Weights of a small transformer language model.
Size: 13 layers, width 448, vocabulary 5986.
MLP neurons of a small language model. Each row is named by its layer, matrix (gate and up: input weights) and neuron, and shows model dimensions 298-447. Each number is 500 + 40 x the weight over its row's rms, rounded and kept within 0 to 999. Numbers have three digits each. A neuron's up and down rows have the sign that makes its largest values positive.
A block is one neuron, or neurons of one layer that tend to fire together. Before each block is what it responds to, as a language model described it from the Wikipedia text at the highest values.

Responds to: Fires on middle or final capital-letter pieces inside acronyms and all-caps words, often in parentheses, such as PRO-G-RESS, M-AS-H, C-IA.
L8.gate646:523508473561554541452516518541522461471525482537463481496480560526554510573511567504484522524471392501533486485481500486459500517470556562480455484522494580535481483467533480556483493587539501459458514471514508470550484427550504510525424519433507577474405484514542473493540533463541468503513443511452443538554493530484399526547521485517507527478536533530544516541458525565562472539515450508518499511509507503492482501463570533492481471517403451440518
L8.up646:520453442433471461381514574461458487457484511540390552494508502452487534521510519472440583460529458585484541579447460426482496457504464590487547521536460519517469590445503493514517549539492497494466505522536526553430510518548477560476482500472509537505531479494509539439485542443493554434436441440467581508518476523471492557553441553553496530517491489490521523487522504459533509481489554533465515481586571510559474429519573510554519431515426546476438
L8.gate921:585471549480442456538471486618514518560537569477453450512559516527555474504479497475474461401417458436548529567498465470577536541463478389474546531481519538574573522577533504572425521555483521560509531462510568499509594482537512511428523513526512460513479520566505495456435530536458507514520436457561462437484507521424480540481524483559511535517485504457437481508504543495505502509456492504522481488566381462445509495563582469560545457500567536481515
L8.up921:503486477450478532482522537565417470449428512477542435472573546540511493613514477549477477514459456413537554527493594492477497521494567530420514402471562576498482506531490500517524528520499573556525424419452534485519547559520496530529488551472472517465481453516491526488518512488480493531502435547530527472490439575480541530524562552495535536486509485523506493549468499557604434491494483491510483547548507414528492492501571439488506466472465497549541
L8.gate1124:497471510528482544489571556554451528434503532458523538538520563490432485512516418586383547527508417556480485516479513500550474503502541460527472485526487486488475479518450451488511503529517433520479524488498533483406538456522477535489432407548511506533426420579394470544549461465475520549526488440519479492528562507517516522474470460514499506509529559538491497477578449554502450468566433476515519493507478521511536556539505519442478467403477495402535
L8.up1124:450509463466493500430465528518520390509515553475522493525517432522491502507576449504466532488504457529453541526530482587451532509543573462538475497468476495501521558532454537474544464439510480541448505559471496507478469496566482491489494523429509457474522463432461576493470463474594503509499444576511548548482545509514426507559524573573542481484512511485501438567454522518490528492475546502479528538479403517525526452593543511480516555534552511511499
L8.gate1200:553501507505433482509572467540511504460519580601532445429510483489455532505497476484487557511523538539559528424474563594489504496454452487489567636504556573454542549434543489474528475533493462434412550539446493448469536568506512494555565465524498469510459530538435457505543527483502551554505457563507392443474562522476443479458466473472464534550519517471446476516529567466538487459468518525526535529512583484536443478514536488421462492531544459503494
L8.up1200:515442513428486443497526536542463468475570541416518477443485533525483402455486517502485484446539488538491420496510556510508481500424408454467481487498500525508525540493527486481469504561435459511479477449539477474545508509450466482559499495458542527511461542453472494495506479428487469467526437492566413468533555476477555569545495504506501501516522517516480456463455552541494490458526504553487411522572503560540482471465524576465482510513504483482471
L8.gate1340:485460465444429443418424442451429519501554521473506487418506586564451485466531419436469561439506475495455529570467489511478477529450512473509495564514549454520554470566475438539500515562541473534490486448488506440606493451525487461464463556531499479498465510490461492509497434484546557483516408438472530565540502438499527579530514509519527484509482493478566496452511537491481464514505501496521506510463467485469469564470485508512460381500516546516531
L8.up1340:421463536465430474472546465490508432606533546524439531490469500511429534509534553500595454467496469548494529499498497496507536579432462553519526505463535485451479485511455438506492528440471510499457534499500456471532478507509492473442515472541458497467467523461506508432489471509474516527465546457482469477452450496485508518490575557548483499555477548488500498560520489553556605508525567573470510553524531538550532479566507495525443529495541443559435
L8.gate1342:492503502565507501425477542541504503511461579484466514477515501460551515568512495454516501446458457577486537483491441440486542461482516488473504493470449516493502460565477531499481517589528479427453543572532548455516537577489484553478610581493559478496457481501534546463480552510516467507522587521510446517474535556437562553514485436524459482500480479471516459471506444469603488542497477537503534470509492490516470637485476440531480501515479509522456
L8.up1342:522484465520467482496536452431547430510445576528455509489501569477468547530467548485515545554436448450513521548436516507527440476467493520488476465617542496528425479510463466467497542537519458483468525552545504481465493480448528503462476481452507518473542538489443565533559488547485530514499473587406544492496480472507490469491446506480535513464510577527484436507478520553491454519550490492560529483523575471506475519506510485484495475502493483480508
L8.gate1411:540490489555365517460497490526489466469511581443524558525528484446462561439532531449550562478502506548491501500454464403415560561489528496565503571477542529437521504513510538484471489580516482440510516469466478434499554487468545490514532487499512521431501462469475483474561550454586489573529432480521564488530535484535517449503554448478516482613576562495539490534478485543475471537530495500538484490482464520471547514506444520441599505493481476523482
L8.up1411:582519489472477444476492513483511435516494584490499525502431473458543456458432540467595458511496468531480487477509616501496513503528445437476425491462491433600509513524528509474429464467487410499490485503453477495556499446412561493508489502521444444468468484507553553514459537522537470522502434493523485491500541550465534549489552496496485575522585529529565478505585592486520489534551548468500472510487508449484531537546566501492477564436550504481432
L8.gate1424:456430528483504428503557522450506469569510548546548443513516525484518510501592467493563455520461432535527490410536503475491443530459469444513505558425461418468542502462479509555492448504500436490427575490504463494563495522534484507467509470529469575489483493492508456563496503500558525572505387542497523567491522573484508494466518486506529482549512509515456492552514478504486393489500504573553537449550475489473553597527468448432447470485550441460475
L8.up1424:460436504475518475494460518560537563523501518505477489505397497497467496541487534501442521563533472571470431508515455479504513565507521487534491590448531498561516412514494555559481474540500481545482502411509447565492541494487396538543467512479424482526569472442511515532519496479479494473450418437515424445474508537521557512465564503510442520466430561495533515473476502503551479523554490527517534496479491596505474528483461492486386537432483457454490

Responds to: Connective words opening a trailing clause right after a comma, such as particularly, especially, however, namely, with, who, or a verb ending in -ing like leaving.
L2.gate66:559506514473419545519445467507428468504506495450483424468440569561499498476549548527511492536478470440495549466527409479518528517517485479620491526441491497535459555496540512489510510445543472468556504512538457477519491551537603422454494518458455570545449560567545603515474446459501459489541441483571491551505562461476476516524480478554489510495472478558420508477493505476441478515538510478523591603528451528562548519444495450457505479465515505479480
L2.up66:563478518548550514593561548550456550492498541532503499491532552449440583485483525544456500498485489558515537504519479478461470459445419476483469428517453529487544533509556501536415531488518489466546520517485442483592515558580503562513513466536431523512574523506526464457460528496520476495452469549446477477512552536474548469477500465463541539480525525506514514514473479501477464457510526533502533441504542480520585529490400478430486570544549502517412
L2.gate78:531499522502475521509522504513499475515440496504561517510450455456488563521551489557532556568445501453486549536541477471406488510473513511550520428491463458497513528504488508535462456505453500513543454503529448511492463517562452527464455507409509590564452511456468557531538497414508433521469495509412465553532509482509503457467473514539492506494481456510504448571450618499466434492423504528525509534471463469492485555533475528540576487455502507435513
L2.up78:515464455460460519528444485515452485545482524443455561503448503439598544497553493555524511537527531485519506484493494517546516540503525489482481442496451475535484477469448539511514503486518518461511523484448488537528489491474469525531427591550531547494465485516549561463505468480465427548506486452480477546522517522514581471545474411550522492412519358495493531497555537500565466573485451526412517479520595455503480481500493502495507430497483523561487
L2.gate359:504544489475495473500443527518571505543457513507431521517561494487503473499526496535495476512499518512577453523501491539583475548516471544400466524494535482478496555513496505465443551527458517451436542542577520509528513477576540443471541504547482488579434466518455601590458521542508458470468484512515493542586578481570518402467531527614536471493460535478525574525468514572403536423541525557453516575501532510518489490510504554484503529478543512519466
L2.up359:515474511499539498575494472446464398486475508411511496495456471502519510505482486583473505359442492411491574493528480492504541466526466465532495459556524529469504498498567547580506495527574436482504507448433533475447569502525519541532413485520449505494479562496501574557454504510451531571544547501507532483434502507472537547516454549490541511587431473452527430552509505452440493549468487520506502484461527487554518528501485432538504501520566505511523
L2.gate379:570506432431444592448507487467487481473437508517534553591490462493479523493491539578551541553479564533478485474505494496507555590497511496557523501534594512526515540540542556473532472486525487509499548572501495507502470513533507524471432545443468521493503435554514532557509600545552525534404470516395478512509532472590517486520537523523436482540515529460418532495496546571475425543518452472485463480525523461487557522501504524483454479525439525532559
L2.up379:420502502532465487500485393489438572512469454545480507439442487531404538456512498491568595534499565429471454518552434485474527492498526508466510442500467478536476517529487545556513461447548530513453520479537440487525478575581493449542597591488486462460485504526542513547558512470504496447408569531466502540537465436487472494461478524438482494487515610561505504465490517492472539471507546507538536504555458448509492510523475544499479482428474523438566
L2.gate386:501493518487536493477474558508567503540488487539481451517457513451480555496561513533498444466491477478495452497470498492504497551502521459430463552534532538561518568487480486560471548482495474502571531466489499478589501586512463423490440613550498573587497491494512574521493491499502454497512434403473572606575529507475519480565472501467438483463419527516461460564480516508543520545503455509505495539501554438533570423499480532462520470514566494501445
L2.up386:507518511545524527534439511579546516507486469515446475467451463507494505521508494492464449469442554494473467500477486448474446506550556519441466507518568516471458483472493465511485523488571501519536497508428603466590489532506490459466433559560466505526489450485479498491527475483524454504533504407484530509525484562496475539511459544488435476429466520520471525608443483491511477541543451490564481481428442435472606454566477523503527484468514434492454
L2.gate777:455488499516558523508514575505495504451487511474472538506462506498514502516510466509447535535476500470508465480605508488479490458490467436526491506495492531566456486515483555520522496562498414477490475464484459485484556493472515442427489540425549534471493470531595492531500519504482524526498483468414491473514491462533444504483524566472496472535475504454489439506587445510489454470513473488492585486518497438455432608502419503537496500462479526578426
L2.up777:517566476491513517453562574496565473437487473549511498517515482496520576528491438572481542560472521477500538433555522506434512411419533401477502591463475555532490495472488521565519478516492430496409451509532489448504484518560483493440491511443502514465550524504487537452443550508492484562493503462504553551532510452543457477437489515468525537457421509474534502499532505543545514436515521521450513485537475477502518495519468512496499379435470528491483
L2.gate1370:534442497466576564485491444559535503583475527537474482542493463472606532517505502625500532476569479475516477513495490522461425423530542524421470475483467525527483552514517518554485473500489501516559458543494468478547537528525484469521518437435483538528518521568500568448488502558546482501488473478437491549617517490550542485438396500484536501594481499511525528577537522506452558496487509526478504519523505510533516511483503548466522500468569518527481
L2.up1370:470500517465516455557463483534336424570536538490487474470523517555541542463565541485529545540409564455489579579494526513469500492484494504471497457502498514489507559620472508501536472509528478424509503536507454517496545481537494500459463465506508486493529445502507574486453505520505516541521531462473489593573532498567440460555467479421549538490481530509497507509496512555509498438507557474440519485440440538443485475496498476471503454476486505519467
L2.gate1442:438500422529494522553442461578449468486588532511447458553506412426500473496498389514549471468515529491527493428490500418520502493494496498515488438480477537463477509499526508583536604465478470558420488466492474510495470532537424566521425493509455467477411472539456628515520492496440502573488520511463504474472460486509538494452503601496523510467507498484457427517519533547577460555493487498531505471561465503514518465490502499455511518521524412510480
L2.up1442:489565461511500531600485454518419497480513495541548496504488515412553557487502501501533464441527543479441474446570451433455501452521472533508464444481492508499591523483525508517439582478494512504541541556468476492512475488515510496545487538577458463476501456598494555527477464490491484514497554511437507480597528452505462491480557495524480543474455494513441420501451445517533485513585446505522423467521452475493565462504476517465495496472506431487455

Responds to: Degree and double-prime symbols in latitude/longitude coordinates, e.g. 40.417185°N or 34°49′41″N, plus weak scattered mid-word pieces and digits in tables.
L5.gate1319:516484527513515500478470504517530523573467558526468523539464447459485554590541463496491536485524470551540441530482504573517481477484509504469495469483483510543462488603513503574536474486499566506446518514462528508467452530487470583477449509477425484502502543486479539525497470525459450537579521452488519525481472451472561502527482476574517494533472484540517440448532506458550462494494466539560478473519508539575530502457494450534484479530498509481488
L5.up1319:477557482507446519535526474548468479469486489401515480495565542530528509494475454508538532445463389630503456497541439488481552551434490482476527471482501556575496378482571505502512570563496476578555503496533519495483510476432477477558562502466606494544530541462428499478545456446505498469463497435514425485506434521551482578543517431483509539436476498480516492525493495508491503464558576478438561524523559522508513418518537483516500476583446468502469

Responds to: Word-final pieces or function words that complete a predictable word or phrase, e.g. essent-ially, nam-ely, barri-er, Most of, no way.
L5.gate100:530572506496548498489497515486475483492510418523568546504561505512565540475464476575486475499513509520472451564465391542530589514570491566500456529464501483525414500496466567455529538488594438407496526465538454407530471471520450521467493537423446489521525496467510571499544515489458470590553538546421496552543525499574493452499543495543533445561507485505521500588528516432512462460475527519472454520396558546533448461564552485519466461490456546513505
L5.up100:524526555550544551560477477555505555521524485430533585486488498538441521501516471533522470476556524492582527514559492511439513429517496553527484514467470451504481553531500444493459505479511513536484477435499413484419445492547447478426511502509454494503495470504461497470564413434510463450502509494512483466492558527474447510527531450521496424505504502526457512461538569507447552557495474478532432450513476489485504539543472544444462568510492462513440